config.toml
n_layer = 15
d_model = 224
n_head = 4
n_kv_head = 1
head_dim = 64
d_mlp = 896
vocab_size = 1313
activation = "swiglu"
norm = "rmsnorm"
norm_place = "pre"
norm_eps = 1e-05
positions = "rope"
rope_base = 78000.0
rope_fraction = 1.0
qk_norm = false
attn_scale = 0.125
bias = "qkv"
tie_embeddings = true
parallel_block = false
init = "normal"
init_std_qkv = 0.026
init_std_o = 0.00445
init_std_up = 0.026
init_std_down = 0.00238
optimizer = "muon_variant"
lr = 0.00913
lr_mult_o = 4.0
lr_mult_up = 0.77
beta1 = 0.9
lr_head = 0.00986
warmup_steps = 200
schedule = "wsd"
decay_fraction = 0.94
decay_shape = "linear"
final_lr_fraction = 0.0
batch_tokens = 65536
seq_len = 256
doc_mask = true
train_tokens = 725900000
steps = 11077
dataset = "wikipedia_en"
MLP neurons of a small language model. Each row is named by its layer, matrix (gate and up: input weights) and neuron, and shows model dimensions 80-143. Each number is 50 + 15 x the weight over its row's rms, rounded and kept within 0 to 99. A neuron's up and down rows have the sign that makes its largest values positive.
A block is one neuron, or neurons of one layer that tend to fire together. Before each block is what it responds to, as a language model described it from the Wikipedia text at the highest values.

Responds to: Pre-verb adverbs and auxiliaries
L8.gate71:49 46 28 57 49 59 37 48 44 31 39 48 57 55 63 45 71 42 71 53 63 40 57 42 55 49 45 55 50 31 35 59 66 24 64 49 66 53 56 56 09 43 52 55 46 53 43 61 37 53 20 63 39 42 43 74 78 36 50 29 60 49 47 25
L8.up71:29 27 49 76 37 53 08 53 22 61 55 45 39 61 54 41 60 52 63 49 38 63 28 50 53 53 54 15 36 45 66 53 43 51 68 48 48 44 78 45 46 60 51 69 58 76 34 29 56 62 66 36 54 43 64 21 70 48 62 40 68 44 58 51
L8.gate450:55 55 36 47 33 77 29 25 36 52 41 68 52 61 84 58 43 38 27 40 56 70 26 73 42 67 78 52 48 53 33 45 46 29 40 50 19 52 41 72 57 53 50 63 45 72 41 45 52 54 47 52 39 38 64 51 70 52 42 61 69 57 34 52
L8.up450:59 28 77 33 60 50 31 50 44 40 51 62 59 49 75 55 46 33 40 76 47 34 16 69 40 40 72 57 61 25 56 65 57 54 28 40 43 58 46 35 34 65 46 74 29 35 52 66 72 64 44 66 59 63 26 44 53 64 36 26 73 67 48 33
L8.gate452:35 36 59 32 48 37 51 46 35 34 45 54 33 61 50 54 11 60 51 44 65 86 65 42 50 60 67 53 14 42 56 53 40 71 43 35 24 70 62 49 45 53 67 48 43 75 30 50 47 51 14 52 63 80 43 63 40 67 48 21 45 57 61 20
L8.up452:56 41 40 62 37 44 27 59 22 59 10 62 54 47 51 28 41 45 27 53 54 39 56 24 63 31 58 21 38 33 48 57 72 32 43 38 33 72 55 52 40 34 37 35 56 34 38 42 31 81 14 42 28 44 45 48 42 75 70 57 66 56 63 38
L8.gate618:45 26 47 40 67 80 49 67 50 39 42 64 49 43 38 56 32 29 67 56 57 41 44 43 35 29 59 50 42 25 18 58 80 26 53 40 13 40 58 43 49 67 56 49 52 73 49 42 64 30 56 57 46 56 39 55 54 29 58 42 76 44 50 41
L8.up618:28 34 59 44 26 66 55 48 66 23 44 39 90 41 60 19 65 82 64 39 35 37 49 58 56 31 59 47 47 34 43 59 73 55 39 70 31 49 66 64 47 62 71 57 15 74 41 64 53 66 41 46 70 20 34 56 69 27 52 67 49 54 51 42

Responds to: Noun-linking of
L9.gate63:52 54 50 68 57 43 70 38 37 48 71 42 78 54 63 40 55 27 53 38 64 59 39 62 57 34 62 39 40 63 47 52 48 26 56 58 41 56 37 71 46 81 39 72 34 74 44 50 50 71 24 54 44 40 61 52 44 44 46 36 65 34 36 17
L9.up63:55 33 52 60 52 35 31 40 51 68 63 22 36 60 79 59 71 70 30 54 60 53 41 58 60 46 54 40 37 56 56 44 40 42 16 41 87 32 56 38 71 53 68 62 63 54 76 55 26 32 27 37 60 40 57 39 50 61 80 35 39 65 37 54
L9.gate599:25 67 57 22 73 49 50 73 43 42 73 63 56 38 24 61 46 38 45 40 55 67 28 33 46 34 36 62 36 25 61 49 37 37 49 43 65 57 48 79 19 66 47 34 34 55 64 71 67 46 51 36 46 37 28 40 61 57 55 40 53 33 40 82
L9.up599:47 52 81 57 39 68 42 40 66 51 68 46 60 39 45 56 27 40 55 90 46 29 83 37 56 45 63 34 27 64 70 40 46 33 56 48 56 44 47 69 41 61 59 41 58 44 69 54 47 59 22 53 65 35 72 73 58 56 42 51 45 44 24 43
L9.gate838:62 50 55 33 64 38 34 53 58 56 51 56 41 69 42 29 51 60 56 83 29 55 57 38 37 29 54 54 44 50 49 40 34 23 51 19 55 46 76 95 18 17 54 65 88 59 54 54 76 54 37 16 48 55 78 39 43 36 51 52 61 47 66 48
L9.up838:51 36 47 50 61 47 34 49 49 51 62 47 42 69 49 66 56 49 46 52 55 51 47 18 51 45 28 73 53 46 35 10 56 46 47 36 46 66 49 67 56 48 51 52 79 56 17 66 71 38 70 60 26 50 46 34 29 65 49 60 58 78 45 37
L9.gate851:80 74 54 23 60 62 62 53 41 43 52 62 38 63 35 45 43 85 75 52 29 35 54 63 67 32 25 68 42 40 40 48 49 40 15 45 38 52 20 67 56 43 44 39 52 27 73 68 40 54 49 42 32 58 36 55 47 55 77 54 14 21 57 56
L9.up851:63 71 82 76 53 35 43 54 39 49 60 35 67 36 78 60 37 38 34 38 34 58 46 38 64 30 53 48 41 37 30 28 72 49 34 64 59 35 54 48 41 53 73 35 67 57 47 29 30 33 75 53 66 61 60 52 42 45 67 51 32 14 16 54

Responds to: Auxiliaries and word fragments
L12.gate311:34 91 33 42 61 56 36 69 61 62 80 45 70 54 73 40 47 28 49 54 57 33 52 27 54 68 35 25 56 39 65 80 51 32 21 39 62 77 52 77 39 25 42 40 68 38 36 55 54 57 28 51 56 57 29 64 58 48 50 12 54 61 49 37
L12.up311:31 64 46 48 56 76 34 66 36 56 65 67 36 39 26 72 59 69 55 59 69 35 65 60 40 55 29 34 43 45 18 55 64 26 42 60 66 74 67 57 37 25 29 31 51 46 53 40 47 51 49 44 71 39 46 45 63 71 79 52 29 34 43 39

Responds to: Detached space before word-pieces
L12.gate437:31 24 56 47 42 56 53 38 64 51 51 55 55 32 72 61 39 61 51 25 64 62 72 43 73 54 58 61 59 57 70 53 36 43 54 54 37 39 48 73 29 50 42 39 44 59 46 54 35 64 40 53 48 57 41 60 55 59 41 62 55 56 02 62
L12.up437:45 64 34 44 40 48 68 46 47 48 19 55 27 47 54 41 38 49 37 67 44 67 61 72 24 41 69 56 75 60 65 40 41 31 73 49 30 67 14 70 47 38 39 60 45 69 40 68 45 57 63 55 50 35 40 58 56 64 38 36 61 52 50 44

Responds to: Verb-completing subword pieces
L9.gate10:48 53 48 46 22 44 48 54 48 39 41 67 22 44 54 42 45 25 52 33 34 15 60 27 34 68 37 45 49 58 69 45 79 48 69 39 46 45 54 63 46 36 55 79 60 65 61 62 28 77 49 52 60 43 47 20 77 60 31 64 60 40 29 51
L9.up10:77 65 19 49 51 54 32 61 65 31 34 39 54 29 60 78 55 54 39 38 61 29 33 60 65 51 57 53 46 44 53 59 62 36 54 56 47 50 51 61 46 63 76 50 51 52 55 52 35 67 27 52 48 56 69 23 31 26 47 51 52 67 32 71
L9.gate40:48 46 43 43 43 66 72 37 37 27 18 43 47 43 47 58 29 48 41 28 78 37 52 55 56 58 62 51 55 91 66 40 78 34 67 31 58 47 59 74 55 40 64 46 75 48 64 61 53 53 20 63 33 39 75 38 63 42 38 25 53 69 48 81
L9.up40:39 54 40 39 25 25 44 41 46 27 29 24 70 35 52 28 62 57 47 39 51 26 55 29 46 30 37 45 47 29 33 61 54 52 82 39 60 45 66 28 30 67 65 48 57 55 14 37 50 57 69 41 56 41 31 31 26 67 47 23 76 73 45 71
L9.gate185:64 67 44 64 59 51 34 50 49 58 60 69 80 53 77 55 34 38 48 40 48 55 47 40 51 11 49 29 42 58 42 49 41 43 49 58 83 45 38 43 66 49 48 37 22 59 78 29 44 48 38 62 59 71 54 38 35 54 67 33 63 59 69 45
L9.up185:59 62 52 66 58 47 51 55 26 69 69 57 51 38 59 52 49 76 71 69 73 31 60 70 32 59 61 66 35 36 42 50 48 62 43 33 46 35 55 48 28 59 66 64 35 50 64 72 53 46 32 70 58 51 87 59 42 51 33 49 60 54 52 57
L9.gate239:58 34 84 43 42 52 53 69 67 53 58 40 74 75 64 40 39 49 29 49 34 35 59 47 54 09 45 42 68 81 46 51 43 39 70 77 57 05 63 53 46 34 50 55 48 62 30 41 53 39 94 38 56 41 77 34 29 53 49 51 81 72 54 21
L9.up239:29 54 36 52 27 54 42 46 30 52 60 50 43 54 27 52 52 64 72 53 65 71 51 80 66 66 70 21 59 46 84 53 75 57 74 42 59 37 57 44 59 53 52 46 49 33 63 53 66 48 39 66 37 58 84 44 65 46 65 23 53 48 56 34

Responds to: Verb-completing word pieces
L12.gate590:64 29 46 60 39 50 24 59 38 27 66 37 26 46 63 42 22 52 42 26 31 63 47 75 59 49 54 79 38 42 54 50 50 77 48 58 53 52 49 55 57 68 42 53 49 80 64 54 44 68 40 73 65 52 44 31 66 62 42 42 55 74 58 78
L12.up590:71 62 38 58 56 62 69 59 55 55 41 56 51 44 23 78 22 37 80 62 55 55 50 74 52 41 62 70 61 52 61 63 64 89 60 42 49 38 41 54 55 60 57 48 50 74 57 59 81 76 75 17 35 47 37 34 36 59 23 65 71 33 41 51

Responds to: Word-start fragments
L12.gate508:57 51 48 54 49 29 37 82 47 30 58 62 38 37 68 50 43 57 54 67 70 47 44 67 48 26 58 39 47 42 38 34 49 43 57 34 42 60 13 45 66 44 65 76 59 63 57 38 61 37 44 63 41 41 58 30 37 40 50 49 50 40 36 63
L12.up508:69 52 65 89 52 42 21 73 56 59 71 42 42 60 58 41 55 73 56 51 85 32 66 33 72 49 65 48 48 47 32 39 40 57 51 46 42 54 57 61 53 25 48 64 39 32 56 49 28 31 28 47 66 53 70 64 67 41 41 38 35 75 62 64

Responds to: Auxiliaries before participles
L9.gate96:52 62 35 49 44 69 32 85 64 49 69 55 33 40 43 56 49 67 70 63 43 36 52 60 29 63 37 49 38 50 66 54 49 37 50 57 31 17 31 73 61 24 62 38 55 71 37 39 56 83 48 53 25 26 46 19 52 43 92 47 46 61 64 32
L9.up96:55 59 18 49 27 72 46 70 61 50 74 85 59 61 49 53 47 72 47 52 60 45 41 68 43 49 55 49 47 41 23 41 61 73 57 54 49 42 38 54 31 31 64 40 22 35 61 24 55 64 45 77 36 28 64 21 36 67 64 37 61 39 31 54
L9.gate289:69 71 33 70 71 65 52 84 26 47 49 53 35 56 29 52 61 48 65 60 59 34 36 38 73 19 71 52 32 47 63 51 76 45 53 48 18 53 55 54 53 89 70 41 68 50 19 78 46 40 30 50 58 55 37 31 52 52 54 61 62 65 53 57
L9.up289:42 51 64 74 50 42 55 79 58 51 52 87 71 54 52 46 56 54 78 79 46 42 59 38 16 68 41 66 18 47 54 49 48 51 63 38 65 58 42 50 46 60 69 41 56 76 24 38 61 28 60 26 67 23 44 21 58 66 72 32 63 52 53 46
L9.gate348:68 52 57 59 36 46 56 49 55 45 58 59 41 30 34 35 38 27 73 49 31 46 44 24 67 68 51 55 53 52 52 47 65 41 86 71 53 65 46 42 28 59 45 52 61 37 48 67 51 39 46 66 59 33 31 41 53 58 61 44 41 78 56 36
L9.up348:49 26 76 60 25 95 64 70 40 55 73 79 70 62 47 59 39 67 60 33 23 55 47 32 70 41 73 44 52 64 39 51 43 54 57 82 46 57 26 44 27 58 36 66 54 26 56 51 55 44 23 44 57 58 78 50 67 32 57 45 44 66 62 46
L9.gate351:71 48 57 29 54 21 58 39 62 66 32 61 42 23 35 50 63 57 65 60 45 51 56 58 50 62 76 42 62 44 15 53 40 52 12 19 80 28 51 54 72 94 42 53 44 52 40 59 51 48 55 55 73 56 70 28 39 47 69 51 55 63 77 63
L9.up351:37 72 58 41 32 50 37 74 34 21 46 48 67 25 37 62 28 71 40 65 51 47 40 66 45 46 74 52 41 39 71 34 68 41 54 62 46 33 31 57 43 76 68 30 52 56 57 54 34 34 57 56 48 34 57 56 60 30 60 54 47 67 99 50

Responds to: Mid-word subword fragments
L9.gate19:69 59 68 57 52 48 64 60 69 34 45 44 58 42 41 24 30 54 44 51 83 60 59 67 36 84 62 35 33 54 38 65 51 58 41 34 56 48 46 85 67 71 57 24 55 43 43 39 38 54 69 66 24 65 67 29 42 58 49 62 44 54 46 62
L9.up19:72 54 63 40 22 34 73 46 54 52 68 44 41 19 48 50 54 56 85 51 64 54 60 45 50 48 85 35 53 50 42 50 50 53 66 30 47 81 41 48 32 28 52 31 60 84 49 38 56 64 53 54 33 50 57 28 47 58 27 49 61 51 49 61
L9.gate122:21 53 58 57 30 44 65 56 44 24 63 28 45 32 28 25 59 52 41 42 43 25 71 48 45 55 52 38 43 63 23 61 30 62 54 40 52 48 56 57 41 64 43 65 63 42 65 53 33 53 49 21 28 71 21 17 34 71 30 37 58 89 56 33
L9.up122:71 32 28 62 39 31 52 52 56 31 30 34 42 53 35 34 52 67 41 61 61 53 81 65 55 55 61 75 27 46 50 66 71 55 43 33 58 63 60 54 30 89 50 79 46 47 72 44 54 41 57 30 55 51 48 51 32 47 47 51 33 56 49 38
L9.gate443:67 20 75 62 63 52 39 73 56 36 43 55 53 54 55 30 91 42 52 68 59 49 76 43 58 65 78 62 52 68 46 62 70 10 43 51 70 67 54 55 18 60 44 42 41 44 69 58 58 14 64 68 90 50 35 29 47 54 67 11 52 65 63 43
L9.up443:61 52 82 26 89 47 60 51 47 37 54 26 89 50 90 31 35 27 51 45 54 47 63 68 24 41 64 38 37 67 33 68 56 78 28 27 67 54 57 42 70 28 44 56 50 48 68 40 47 52 61 56 55 68 46 38 50 48 35 55 32 82 31 50
L9.gate727:33 60 29 65 41 23 60 69 89 41 59 22 64 59 31 43 36 64 52 70 60 59 65 51 38 31 48 63 41 33 44 57 62 54 31 68 24 27 74 27 82 56 61 70 60 34 53 47 38 51 36 72 49 80 68 79 57 89 74 39 43 53 75 33
L9.up727:32 52 64 85 54 64 60 59 60 43 49 34 59 23 21 52 79 36 42 41 57 55 74 68 53 51 81 54 28 40 40 50 64 67 38 53 44 44 50 51 59 66 59 23 39 32 70 64 71 25 48 45 55 56 49 86 46 45 38 13 41 56 46 73

Responds to: Coordinate slash separator
L8.gate100:38 67 55 57 12 37 42 56 38 79 38 43 59 51 40 70 48 32 49 53 44 72 65 41 47 30 52 37 23 42 52 61 58 49 66 30 42 41 46 68 50 40 62 59 36 70 40 58 59 52 09 61 54 53 51 40 39 22 66 62 30 35 56 54
L8.up100:39 48 49 50 58 44 60 52 53 57 30 59 52 57 54 36 23 39 78 62 55 49 52 48 48 42 74 75 23 33 38 32 25 75 42 80 63 25 47 66 74 61 63 25 57 52 58 66 51 59 45 49 47 36 75 45 53 61 41 44 50 24 43 38
L8.gate250:59 39 52 59 53 61 72 63 68 50 53 74 52 55 64 65 52 87 48 51 55 75 54 24 43 43 30 68 40 63 51 61 26 57 47 36 58 15 50 40 76 56 66 25 53 37 68 57 68 41 45 33 54 38 59 52 14 60 73 26 46 57 60 39
L8.up250:58 49 48 51 65 40 50 64 61 50 39 67 39 60 40 68 49 46 32 57 56 54 62 63 45 77 73 51 18 57 38 78 62 56 83 85 12 53 70 58 41 91 35 38 54 44 31 49 48 48 39 46 61 67 37 32 39 42 61 42 45 40 55 32
L8.gate352:45 62 80 51 38 71 59 54 70 51 65 50 32 26 39 62 46 36 42 62 45 63 76 49 65 54 08 53 45 44 63 60 55 32 66 58 39 62 32 51 41 69 36 49 57 65 56 45 47 61 32 46 51 40 43 58 27 56 60 65 59 53 67 60
L8.up352:64 67 15 48 55 56 25 56 05 29 54 44 57 34 53 50 39 38 37 43 40 34 45 87 69 52 61 46 51 63 94 52 49 34 77 47 50 58 35 57 53 25 41 43 41 42 64 31 71 37 75 61 46 53 71 56 43 72 47 49 27 46 53 59
L8.gate661:23 69 62 46 14 58 56 77 49 51 62 41 26 68 38 64 32 34 41 67 30 50 48 58 66 49 61 58 71 52 41 55 27 18 25 63 37 53 50 44 46 51 42 40 44 38 31 40 60 56 49 33 51 47 51 62 60 55 27 53 15 29 42 42
L8.up661:42 41 74 54 40 71 42 64 31 50 35 79 38 29 31 51 38 47 47 53 71 39 41 34 50 42 52 53 58 20 43 45 40 43 55 57 36 38 65 43 75 61 65 66 62 77 35 35 45 36 69 46 34 19 53 57 65 49 59 59 40 31 20 65

Responds to: Mid-word "al" fragment
L8.gate161:59 34 68 49 51 51 70 54 44 55 66 27 31 61 27 38 58 62 38 99 29 69 49 66 57 67 43 72 71 55 81 66 59 34 27 50 51 38 74 36 34 34 48 72 41 54 57 43 26 26 77 19 45 64 53 47 49 44 32 46 51 56 50 42
L8.up161:50 43 84 33 35 73 45 63 66 55 48 21 33 32 13 57 45 50 57 69 53 44 44 66 43 54 41 40 67 67 58 38 64 47 60 64 44 18 60 60 38 33 35 58 17 65 34 73 54 48 33 64 32 42 53 43 44 40 56 59 33 74 57 39
L8.gate238:39 34 74 63 63 40 30 42 52 64 58 56 37 37 37 56 22 48 33 60 66 48 62 45 50 71 50 53 30 49 68 66 34 38 38 61 67 62 64 45 40 49 36 52 38 63 49 64 37 50 31 53 50 61 00 51 64 49 41 47 54 60 69 55
L8.up238:19 68 73 58 37 48 57 52 50 57 55 02 58 66 44 72 57 62 33 50 39 62 48 26 49 62 57 60 57 54 44 26 65 54 66 52 37 60 63 48 41 31 25 28 63 46 49 44 45 47 50 54 31 18 59 24 75 58 51 46 28 49 58 37
L8.gate615:04 42 41 77 67 50 78 75 64 63 30 30 59 29 54 61 56 60 68 74 51 50 55 22 37 62 47 20 58 50 85 54 63 44 27 62 49 83 56 67 51 59 59 35 23 71 38 72 35 51 62 52 49 56 55 52 37 50 42 47 51 53 66 60
L8.up615:41 25 50 73 69 60 53 41 52 81 57 59 50 40 20 42 41 59 32 59 45 73 65 31 59 46 79 66 72 49 60 39 33 47 48 69 55 68 81 63 55 55 39 37 57 35 52 43 52 57 57 48 77 76 74 61 45 77 67 33 54 50 65 46
L8.gate823:61 59 23 34 39 66 42 65 46 55 27 38 57 66 61 47 68 42 36 52 55 69 40 48 62 58 58 50 61 58 33 70 60 77 45 57 48 52 49 41 42 63 50 50 63 57 22 39 72 54 73 51 41 82 52 54 53 52 78 21 38 44 65 34
L8.up823:50 35 61 48 15 34 69 42 51 39 45 54 47 37 41 67 65 54 48 51 71 33 57 62 65 24 55 39 80 79 53 39 33 56 53 35 43 65 34 63 45 37 35 65 66 31 56 50 16 42 52 52 35 52 50 57 48 63 34 36 38 42 59 40

Responds to: Space before "zone"
L9.gate303:46 64 41 58 52 64 46 49 28 42 41 50 46 55 51 55 40 41 27 29 73 36 54 49 47 70 78 26 35 57 40 47 55 61 24 44 54 56 35 42 38 53 30 39 25 64 65 25 64 53 48 49 19 34 53 31 35 55 52 66 42 36 45 75
L9.up303:20 41 67 37 60 48 66 17 33 51 31 39 34 41 19 25 33 52 56 32 60 25 42 52 54 66 59 67 43 52 39 71 60 30 56 28 74 05 45 64 46 71 55 46 35 43 46 46 46 31 52 45 66 56 22 49 65 35 19 49 44 57 30 66
L9.gate459:55 31 66 43 64 29 52 45 44 23 48 58 72 41 39 43 34 50 23 35 38 65 89 34 70 58 40 27 36 65 41 24 44 42 58 48 60 54 19 41 72 16 32 64 53 78 58 50 57 58 38 36 40 72 65 48 19 39 53 62 49 30 83 40
L9.up459:38 77 60 50 72 55 65 54 81 53 43 61 51 67 39 63 35 73 47 77 46 43 79 39 57 42 74 55 38 65 61 16 35 19 45 45 67 50 28 58 54 53 78 54 46 50 47 51 49 20 55 40 55 49 46 53 51 43 30 55 57 26 51 50
L9.gate594:44 52 44 39 57 28 43 44 61 68 44 40 42 50 34 56 41 39 58 21 33 54 45 53 49 22 57 51 68 72 34 59 54 47 21 44 42 20 59 75 41 57 81 50 34 43 39 46 42 37 54 29 19 95 49 39 46 41 36 33 71 57 24 41
L9.up594:43 43 44 25 62 42 36 55 33 37 47 31 29 60 29 64 54 28 41 47 51 75 23 70 83 62 36 33 45 48 75 32 42 60 71 28 29 59 58 22 34 53 14 42 48 43 39 39 62 48 58 63 84 27 38 61 65 55 60 56 39 30 51 49
L9.gate714:37 44 87 39 24 38 69 55 37 36 50 60 51 58 30 48 48 84 44 64 49 68 46 53 58 46 55 44 50 63 35 36 40 41 50 40 37 62 50 33 56 54 32 63 36 71 60 99 44 58 81 44 59 56 54 37 45 62 52 58 65 35 40 33
L9.up714:57 69 70 53 38 67 43 29 58 38 74 68 80 52 60 46 39 32 46 54 49 61 64 59 59 52 58 65 44 38 77 41 56 50 46 38 00 59 47 66 68 55 73 80 57 60 54 63 38 33 42 23 71 54 50 47 61 38 33 75 16 50 28 62